Part of a small language model's weights.
Size: 13 layers, width 384, 9 heads of 32 (1 for keys and values), MLP 1024 SwiGLU, vocabulary 8192, 24.8M parameters.
Training: a variant of Muon for these matrices, 901M tokens, 3498 steps.
MLP neurons of a small language model. Each row is named by its layer, matrix (gate and up: input weights) and neuron, and shows model dimensions 272-367. Each number is 500 + 25 x the weight over its row's rms, rounded and kept within 0 to 999. Numbers have three digits each. A neuron's up and down rows have the sign that makes its largest values positive.
A block is one neuron, or neurons of one layer that tend to fire together. After each block is what it responds to, as a language model described it from the Wikipedia text at the highest values.

L10.gate31:498492490514518465516516498513462493486481510476484490483489529549532528491536495514526518414481505542492478492495473456481501473506512475516522504496455497533538554494497527483496473520515510509484551484501503507544508488502485537518500526476477479484491528536487473528493476496494511564
L10.up31:466542527486514483572480507521478483533539533532509516458498504537485533476487466486529506445494493549484537491550452483463511510482518484504514529518504481495508449454505501543505481510490526528485524471496522474527497505511503503473483511531531480493501494464509486467552438479513517478
L10.gate86:477485513516482498489514480465474510502490539503489516496453460494496519475527507470526530491519452537482439479486489485477510497495558484472551508524518479503522503530490497465478562487482509486454485487529511417474494491517476465529480493483515512520480493496466535494533500524530499516
L10.up86:491497499524525499541504479507492476541457500549497544512484509524500510477483515496496493458504488508476515519509459529506492467510539472536523536526519482474524509463505485470456498531493508506494522468467492498486553492525400495487477540502496527487506489512510523459536477520476505481
L10.gate161:533498479477475540523505556544510445516503504509522498473537509557485516496418500554505527489512529505554498496504489487494470525499504469517499479502531505477488537513505491497515477523517513533535483503510506521498489496514498496515483484474548512496491512469556508514479471555523492445
L10.up161:479547558462475489537499529477487492539513470488488454534506459511474494494528493515540476475469498489472471446486468485496495529462453481447461472502545508514521523510484471474516517499498485496496522487512501475494498460543545523491521460510503506508543494467481474488489435483496506533
L10.gate229:525474487488495447519485497555485499511524522521436526487506507498471491519481466488500481503480490502476505475512534526508527516503463447494509514479491520494492511512495514481526492479478503449513535501502477520501497478479504471513488471530531534505493485485462514497503481492528525502
L10.up229:533526525529533520506490505497500502497536533470508440495501524527506508519507525515475541484472481499494459545520475470486519523525511501495495467495522471513559548469526458524499478505470524493487504523467495533515556513547481458544556508502522511515496498533526529510542504534521523524
L10.gate239:502471521448541486528538495489462519506503488533514512491502516494493466489492534480531510443442490511476504480509480454497543518543549498465473536510519482514483481490522440450511522535490531463478505492478493502466498495520466482519483472480508494495517506520521473464508493560513480505
L10.up239:490487512515508507523491491518524454501495477532521527516481497530535492467522498521492489477525532521496459503476532502449473514519507501478523528485516510561503484476494516525556480501510491480487511466540476533530468559518507525476493484473461517501474439476492448499522483506444483500
L10.gate725:502556473536495530464512482495482475509507458514497471505509502505517511483497514484520478510488525513511488513495511495494470487511542520519505529498478553492513507495500511520469486535449521488505499473423497475480529547493513464521498541461464470485523460532517566494516482521487499444
L10.up725:465489519505485522535529490490514518532467503494503502491494461534487515528509525509486545485474514514469477547488488503546506511454526507499505506490486511487493526528538546491510457489479503502564519471448473483495494460536532498531520509519540497508509508474490521495456501499489516484
L10.gate864:518568508500487471504526471480495494484458528503498529551510475534517506493538511520507471538494441485529510468484531495492519443506472475474448504517477514500470528485515503467500492538465525543497497473532500485488531497510488503498500514503505471484476485495515504515537494462489509468
L10.up864:534465525543507524515510482530500523519519464491487492487456505500498519551500495491495502489548511475565507510535499474515533512519518514516529501515512497474537514468515481514499541482466472509468511430524487480534515519523464508485449526499496423484477493509465444514578464495499511486
L10.gate932:496449507537521530482488534486491548485489504525523523496509482495482573464494526469512483492524483505450463512437465465500492533508471547491529535477508479501508520520497506502478532505482492469522509476485538500475515536527508489497498479515474476490514494505460541441543468532490480537
L10.up932:467518492505487521531510542514469473490515506515514512475455519524496539485474516516499509491513477497516503459482548435536493509469526516516504503523492448524502462480508499488480499515515559507487538494473483476509510519534516513505483515492508480493548478514488484477547473488458505497
Possessive before life events

L3.gate126:533456484520490515501490515509499502513527500507525523507538488489511507523530525487492496477473486487496501487476467475519526510480510498524544446511481532455461541521497454450553496499513527511557526493469469555491511504513494507447478499478501529490507497537503474484538475482542507540
L3.up126:513476508516516492521530532501465527487498470474483496543520482486520475491486533489499480492496515510514540498496518538473529502530498550489500507485470526482448507541478509503509463525452457504498502554479524489546516477480489504547507468507467504551515523531528465491478456477546500503
L3.gate199:535521553568503476519450484488495560492547463463518520485511425524513496458505491507479478464482498529473485513473519539529533526498524505527509486492535515513514519499505513500512492511501502522491513503501482496474491511506491510545496520475538528530509515498475505499445489498516528472
L3.up199:504490512520502491505460515524486454468531477522514499538454557491510488487499486499474509474493531513506445491515520531449494537514493526468538440464505480479482485503457515471485520535529514460508545485545482515491477467478506526495489451509553540523490504510528485455529498444533514457
L3.gate904:486511500492512521496481486529524571498488541499503557512488518521504491488530490478501518506469470538507511509464521492546499480492535483479471520523528501521527498500519454475537513496502494524567542494498484520482506522539538490479509502497480560523509520516468541528483543546500502491
L3.up904:501508493517480510507490451478478489498476501477527522539488491533497467486533514519533484484485478472505492549505506512513470498451466506508513500510531492515471494516492470516493495493490468515491530485481489507478502474532476537511490496502486506492504480524558479479518501500538516467
L3.gate919:503492471520455461472506526517501470473544503503502501484533462516486526487474546520581484531508458480505519488498503529452496507500441517498531516490498468475528502493497505459495476525502477507480538503507492548484536505534480501540493523464474512491493461476549516539550480527495482501
L3.up919:478491522532512479480475509500481491499496440502495480478490547533525478526560464470492545480510535502486489527524497493518508539499466515533502508478489490512502481528479460515460483511488498484511515536456479523516500460551510513453494489485476576511501488485476508497502494519491509543
Mid-word subword fragments

L5.gate548:499480498478574450481480487522508500493514481484534494476497519517445468467450489505505450478512517518481492504479520472509495517500534513522524510530485518489483496510522530465553501495493544503486500493474502511521459489451522542497521451485524477488504487506501492517497506522558487502
L5.up548:484497514500524496497520519542490502542449527518459468480539490483489511503475548529513466480496507521499524459490464503500507497482546537450523508509502530481516418484499517495508528467482501509479479526527470510519470502492537537516506543553499468495460503515506460481447473543477476490
L5.gate891:509464507499492515487507548520446540513490465549530425498543487534530475512528544490524491486533481549496479517497519477529529492503475502516480502494465521516487528526493526529496518523479528487518520470434478573499526488505519489531500540525501503512502518492515519496485527479490501553
L5.up891:481468443482547502491447496487546481510495523559482504542530468484479480538501478505509487493520507535490504497447528523501495480486503475534474512466494507490516480506480493518502509516522529486457502499479486474506510554478497497481483470515522546492506462512551525492512506527514478500
Stats table cell separators

L3.gate433:475538498488495502492517508513522490528535533524484490538474510527467547488523513530453510533440473522475490502477469478519502515506509470508521481523483485473509472530550485503545500504486513538462478502474519508525481519492539544508559535586487510481518488506523500498483501499519474532
L3.up433:534506510504514515458486494540506497461508484507539490548551529562469547533480490485505479466493482525496528515510467538525488488510485499501475508503472533529505526489470502520534498518475516458523527529494472516474509495475510498486531535496502500482530515485512506527476514510509488506
L3.gate448:508509502527503529528506489476475551467447512497542541517477547537503458501483513546470516502506542529492492460515489481491487487486496511476456519509495541537522524498502501460445535468490454504471465467521504507521480528468497518530474511530545478489471490535542461480468501481525491576
L3.up448:508493502510510525501470541500486505513509485487459474477532494469527517474478485519459481524487517477509474515487515474519490534500513542531518496485504535547494489460497490541493504463448513470497440495535500515523517488473493511507493520540507540471484520487496496526474502477480501493
L3.gate626:482492493473514459449508520517504496506485482483478499458521507553473531487515494551522483533510525561540491487509512504512539526519485551520532490495483511529452454482501450479520506487473490530506487494457488501486481482516484544473523527463508492450525539505496505531463518487490529509
L3.up626:484534509519500454518506523516440515505487510526557533514475509542476477516503526491484495502428469486486533500540478465482476519469493495530461493527506501526542508490480513529461448480452521516457503511551534475505511511456490444493517513537470493498506490506485444505495508473498496527
L3.gate821:512531547504511493481534490490492501495518491484472508492492481520485512478465502510471509520512515530517535493524473541527486545489456500500491514487508539529507539532455493514506459511488511503478476504434522523493466501484543515467459470498487554437484466437504491490465491525476573492
L3.up821:553528510411535521502531511493480510471488499478467485531502520492525511487488539494511453512502533500510499448489504538533490523462480494506501499501509491489550524488499466477487507511484465554475489498491536472498521461510472469533477474500555479511507521524505498495505543517469502451
Stats table cell separators